{
  "n_layer": 13,
  "d_model": 512,
  "norm_eps": 1e-05,
  "attn_scale": 0.125,
  "optimizer": "laprop",
  "warmup_steps": 245
}
MLP neurons of a small language model. Each row is named by its layer, matrix (up: input weights) and neuron, and shows model dimensions 208-335. Each number is 128 + 32 x the weight over its row's rms, rounded and kept within 0 to 255.
Before each neuron's rows, "fires on" lists the tokens most often at its 100 highest values on Wikipedia text that the model never trained on.

fires on: " being", "v", " episode", " history", "erg"
L4.up1138 [115 108  95 122 107 147 124 129 144 158 146 153 118 146 132 140 126 115  70 116 160 157 169 162 180 131 151 143 112 100 100 154 169 130 145 144 128 135 157 124 139 169 143 105 102  96 148 173  93 135 110 129 134 130 171 107 153 121 101 128  96 124 104 141  78 150 135 122 141 118 151 130 158 132 153 100 127 141 181 156 132 145 193 108 188  98 103 139 193 163 141 139 145 154 104 160 157 112 106 150  87 199 117  90 153 142  95 128 127 140 134 202  83 157 128 192 113 112 159 173 110 177 143 102 146 124 144 134]

fires on: " |", " round", " Class", " ("
L9.up1180 [144 172 141 164 138 115 113 139 127  87 135 154  97 150 154  89 113 138 119 149 149 107 154  77 160 105 133 159 135 206 118 118 143 134 184 181 139 135  82 127 131 148 178 118 112 125 149  99  81 162 117 140 134 116 216 120 181 158 156 132 109 107 109 155 160 100 120 138 170  92 140 168  95  83 154 112 145 129 151 125 132  90 153 136  86 166 163 132  73 127 162 126 103 140 124 114 127 185  88 136 127 139 166 134 145 118 245  65 136 142 181 126 159 130 167 109 147 132 123 133 128 166 114 122 110 178  95  68]

fires on: " and", ",", " March"
L9.up1139 [147  32 137 181 193 121 169 104 160 173 118 119 135 137 164 133  89 175 152  70 136 123 104 106 114 167 165 138  90  95 147  76 136 112 133 112 137 143 127 147 117 153 179 136 181  80 102 184 144 124 100 133 104 169 129 157 115  74 152 143 156 134 119 156 126 108 181  70 196 109  99 100 144 156 131 132 195 107 113 132 160 141 144 192 134 172  79 107  82 108 130 143 121 137 133 122 190  78 119 130 113 180 136 143 161 125 153 139 161 121 115 166 200 161 126 166 151 150 131 101 140  60 132 130 128 108 120 128]

fires on: "′", " there", " President", "|---|---|", "per", " Label"
L4.up426 [127  89  94 147 112 103 142 121 156 105 104 162 149 114 114 145 176 151 130 102 174 143 108 119 145  80 160 110 126 105  56 102 114 102 133 100 151 112 113 104 113 154 113  99  97 179  27 118 136 110 155 181 157 114 139 152 154 150 134 184 150 165 126 187  41 110 113 116 147 210 153 101 131 150  66 176 125 105 127 114 112 157 160 162 154  84 145  83 120 116 197  94 104 129 101 159  81 151 108 105 149 177 130 178 164 153 132 110 174 163  96 191 129 152 121 129 123 116 108  98  48 167 132 135 137  51 140 133]

fires on: " |", " —"
L4.up774 [ 78 136 128 136 136 131 112 146 161 143 154 106 131  95 118 145 172 175 113 130 122 104 163 147 124 106 105 159 191  91 106 122 127 196 175  80 203 108 140 160 112 174 163 117 111  77 106 148  74  44 103 117 159  39 222 119 133 100 169  71 115 221 148 178  87 174 143 155 179 196 128 180 162 101 118  97 210 114 124  92 129 125 112  60 127 148 139  98 132 109 110 131  74 156 135 129 190 162 121 115  99 128 145 177 138  47 152 115 148  94 105 161 145 188 150 126  88  85  80 138 141 115 138 130  93 139 131  88]

fires on: " ==", "oca", " Bur"
L2.up515 [111 174 216 155 106 126 159 150 141 154  85 138 120 125 127 106 163 142 139 151 150  66 108  91 133 129 127 116 157 201 142 167  26 116 117 138  98 136 178 136 121 139  59  99 171 131  81 132 119 123 166 111 161 163 163 121 141 172 141 155 110  94 134 189 138 121 156 174 133  81 150 145  91 128 178 112 124  93  96 178 170 180  96  95  87 159 139 136 135 168  82 104  77 111 117 105 165  92  70 148 111 121 156  83 164 152 159  96 114 126 116 113  57 113 104 152 171  96 142  65  63 104 150 172 106  85 101 130]

fires on: ",", "),", " |", " (", "|", " and"
L9.up7 [162 136 143 154 133 135 104 142  73 141 110 138 103 105 156 135  98 145  92 121 127 163 129 172  71 163 110 176 134  99 158 143  78 105  82  92 110  99 145 198 167 147 142 137 110  98 120  85 107 161 167 121 136 104 178 101 125  94 138 120 189 180 145  87 131 139  89  97 107 131 133 115 118 126  99  77 164  87 118  97 111 109  98 166 167 111  91 169 164 114 131  99 101 130 133 123  83  99  94 106 138 114  70 146  36 156 122 173 140  92 172 130 141 101  94 118 134 111 129 115 197 143 136  84 149 166 167 135]

fires on: "\n ", " also", " He", " UTC"
L2.up567 [ 67 161 164  94  38  99 154 114 120 165 155 124 104  81  70 137 129 120 123 101 105 105 127  24 101 188 108 127 124 134 113  78 124 105  70 118 154  78 127 124 178 120 100 128  88 175 142 156 188 144 168 114 152 159 185  80 169 191 118 128 135 130 139 151 167 135 195 124 196 120 156 128 125 118 111  42 129 110 140 127 143 118 136 118 104  94 127 157  70  90  91 148 105 162 141 156 103  83 182 175 113 116 145 165 142 134 140 133 106 180 174 130  88 151 145 106 203 121 136 164  97  96 110 147 106 163 116 141]

fires on: " until", " Le", " since", " Stories", "ash", "ish"
L2.up777 [130 114 177 126 101 104 136 147 118 122  87 118 113 143 118 197 139 112 126 108 111 155 113 157 155 118  83  86 149 122 156  69  97 179 120 143 120 157 139  75 187  95 174 149 140 149 130  94 146 156  60 122 135 141 105  78 158 130  84 136 179 114 119 130 161 145 100  97 123  44 137 113 124 141 129 112 138 119 131 149 142 131 105 122  98  76  78  85 140 134  93 137 167  56 146 139 129 144 106  98 168 152 112 134 134 181 105 120 162 228 186 134 100 141 161 134 161 139 192  87 128  93  96 186  91 131 175 101]

fires on: " which", "aud", " standard", " sub"
L4.up949 [129 116 116 166 100  93 116 130 161  95 138  89 135 131 117 114 155 105 130 150  94 132  94 137  49 150 107 122 102 149 155 165  65 109 129 118  41 144 126 163  96 130 169 101 116  12 103  91 147 180 129 116 153 143 110 133 130 138 115 104 131 151 131 113  84 133 105  79 173 158 157  63 130 131 139 129 118 180 141  37 111 123 117 146  65 179 128 192 119 158 168  92 134 133 136 116 173  97 156 142 101 161 154 128 148 130 144 111 168  84 101  97  90 171 106 144 158 109 145  89 151 107 127 137 172 122 107 139]

fires on: " to", "W", "w"
L9.up686 [125  70 110 150 223 118 121 128 111 126 143 109 204 120 128 149 148 147 126 161 174 128 130 154 114 109 143 121 133 188 164 148 131 175 156 142 116 113 198 121 138 184  89  71 135 124 151 100 114  76 160 117 121  59 146 147 129 161 112 127 120 147 145 108  96 145 103 180 162 112 152 142 114 132  56 132 155 102  84 126 169  94 150  98 151 141 111 143 158 155  86  89 148 134 133 106 120 122 140 151 149 150 109 118  81 107 121 161 132 122 126 101 169 109 102 107 155 131 208  72 148 110 148 160 120  71 175 114]

fires on: " won", " Father", "=", " gauge", " Time"
L4.up429 [176  98 106 128 169 123 109 113 136 126 188 165 147 162 144  98 142  82 192 143 117  67 105 191 160 144 108 181 111 103 164 128 174 148 133  99 130 161  81 150 163  96 108 178 132  98  95 154 160 124 174 126 129  81 135 102 163 120 141  83 111 106 113 104 118 117 133 116 131 116  56 141 118 107 127 126 102 105 101 107 152  96 196  85 122 149 149  76 104 135 107 117 131 133 110  87 158 112 130 169 123 191 107 124  95 136  99 140  94  72 143 116 121  82  85  71 143  64 168  91 124  47 121 172 149 110 147 118]

fires on: " and", " had", " the", "'s", " to"
L9.up684 [115  47  66 129 122 100 135  91 136 135 103  42  90 112 134 114 136 129 113 198 165 143  39 129 153 109  87  80 134 154 150 146  93 198  99 137  57  85 108 192 138 148 126 135 153 129 119 110 164 122  56 155  95 122 133 134 151 117 162 121 228 140 116 142 159 150 131  98 184  94 103 120  82 103 108  75 151 136 124  99  76  53 102  89 148 137  65 174  83 132 167 112 157 136 113 107 131 125  87 109 148  59 119 126 137 119 126 161 135 134 175 190 152 107  69  63 100  80  96 162  84 165 143 146 139 131 163 133]

fires on: " and", "\"", " The", " the"
L6.up1278 [129  92  98 127  95 117 165 130  97 179  95  69 106  83 101 166  87  90 113 131 162 112 145 156  75 111  77 130 139 175 175 149 140 111  97  71  77  96 199 134 145 107 133 146 123 146 133 111 138 138 103  84 116 205 133 127 102  72 143 201 142 111 114 191 201 104 172  88 139 125 119 136 169 145 151  95 112 159 156 106  93 147  68 141 138 162 112  96 154 122 127 107 161  84 113 117  53 114  98 145 114  91  89 135  82 169 116 146 162 100 147 116 171 130 127 131 184 132 105 115 123 166  86 118  79 163 194 103]

fires on: " by", " as", "ph", "),", "|", "ast"
L6.up742 [127 134  64  99 134  61 195  92 105 111 109  96 110 111 105 155 130 135 101 122 152  94 149 176 127 140 156 170 121 144  89 159  96 157 103 157  82 137 154 132  79 146 162 193 104 116  93 121 125 127 138 102 138 169  88  96  70 141 108 133 145 146 168 121 117 153 122 135 144 140 199 114 181 149 124 150 118  76 127  62 149  76 128 113 114 159 174 177 128 159 139 186 122 157 104 133  95 108 100 134 138 170 156 148 129 154  97 156 130 175  93 118 129 195 120 175 138 131 166  87 160 120  86 122 123 124 148  94]

fires on: "\n", ".", "=", " |", " (", " Website"
L4.up568 [156 113 144 107 165 162 146 190 104  98 141 144 110  99 149 119 107 163 126 125 194  73 145 121 117 128 113 132 151 170 128 198 135  96 149 137 109 122 133 148 133 166 120 100 145 121 146 129 130 175 109 131 156 135 158 155 156 215 184 106 115 168 151 145 144 119 105  91 191 154 155 148 146 115 148  88 124  79 161 132 157  95 139 142 120 169 163 116 105 126 156 108 163 133 150 163 118 143  69 102  94 140 176 169 122 130 146 164 150 126 165 132 143  91  84 157 140 136 185  99 187 136 126 175 133  69 103  49]

fires on: " |", " by", " place", " from"
L6.up896 [147 101 131 146 109  93  65  98  85 125 130 121 162 132 196 140  94 106 119 183 132 118 148 144  64 105 142 137 137  71  99 152 126 131 113 115 116 171 135 116 174 223 206  40 108  94  98 129  98 135 112 136 113 160 148  96 114 162 108 134 114 123 134 129 101 141  81 188  83 124 128 190 105 100 115 121 129 149 155 130  94 117  87 137 133  91 153 144 149 146 145  98 124 237 157 141 110 164 151 140 129 101  35 128  91 148 127  79 153 130  50 166  96 200  94 104 131 104 117 157 161  57 110 126 126 115 118 133]

fires on: ".", " for", " ", " in", ",", " and"
L9.up1056 [175  94 119 178 202 105 142 152  71 132 101 135 122 204 109  93 110 126 114  90 100 121  59 111  92 185 147 127 102 121 166 110  94 119 133 128  98  99 144 116 124 162 180 169 143  90 100 150 151 149 133 152 134 144 171 134 122 113 141 122 111 184 125 145 122 147 105 113 117 134 131 157 187 141  87 116 201 111 131 159 108 131 102 132 158  87 101 101  72 133  87 113 170 172 174 104 109 112 174  67 105 172 107 154 139 146 129 141  81 126 124 154 138 109 155 165 126 146 164 112 178  61  79 110  95 118 119 110]

fires on: "\n", "|", " |", " ", "%", " ("
L9.up1471 [196  96 114 153 113 143 109 165 110 102 148 116  99 186 163  76  88 136 165 113 131  87 133 140 153  28 158 193 158 139 132 204 147 110 156 115 129 137  68 117 162  88 131 151 106 120  91  77 126 190 132 153 118 141 136 145 110 159 139 147 128 211 140 162 117 204 160  87 119 172 167 144 125 113  86  86 126 123 155 117  96 161 104 126 124 111 103 131 156 152  96 120  51 113 100 128 150 154 136  60  90 104 112 120 163 142 152  96 157 111 157 115 116 165 170 158 147 139 183 113 102 133 148 135 118 142  90 123]

fires on: " |", "|", " /"
L6.up491 [149 130 191 141 148 132 124 112 140 165  85  79 112  87 135 143 143 143 127 159 127  90 168 120  95  96 131 122 154 110 135 140 147 175 134 115 133 155  90 165 137 170 111 143 109 103 166 130  98  37  94 134 174  53 151 115  56  90 108 122 121 156 119 125 115 131 151 165 108 110 150 144 121 124 102  97 177 162 145 124 142 113 162 159 149 160 160 158  88  77 124 156 154  69 142 151 145 188 123  65  98 161 150 139 163 106 192  90 123 112  90 133 133 204 185 121 129  90 156 119 137  73 117 209 100 122 110 110]

fires on: " |", " was", " is"
L9.up497 [149 150 103 139 145 108  90 149 138 155 140 115  87 123 120  69 155 118 167 148 101 118  66 108  84 145 110 152 157 119  73 123 142 118 145  71 171 119 140 134 154  95 185  72 110 126  82 124  95 136  81 109 169 158 170 114 111 143 144 127 195 146  95 112 154 130  10 153 137 132 138 194 137 143  92  98 130 149 188  74  73 104 103 131  75 122  97 147 126 153 101 106  35 115 130 154 172 105 144 103 116 113 142 138 148 159 179 100 136  95 122 122  88 160 111 157  95 155 136  91 196 122 175 142 147 165  90 116]

fires on: " |", " to", "|", " the", ":"
L9.up1244 [101 126 119 157 130 176 145 153 136 156 140  74 145 166 117 124 154 181 102 113 109 103  74  88  96 135 154 161 146 107 150 117  90 150 118  50 180  92 105 184 196 210  84 114  92 105 168 103 111  95 103  99 101  96 133 156 132 157 113 181 105 144 166 172 131 203 125 142 148 147  97 131 128 103 128 157  99  88  78  94  87  51 143 132 121 192 111 140 152 142 169 137 189 178 102  87 170 128 144 122 127 163 114 123 136 145 110  69 164 135 123 146 140 147 120 160 105 114 119 130 184  94 182 154 104 137 157  94]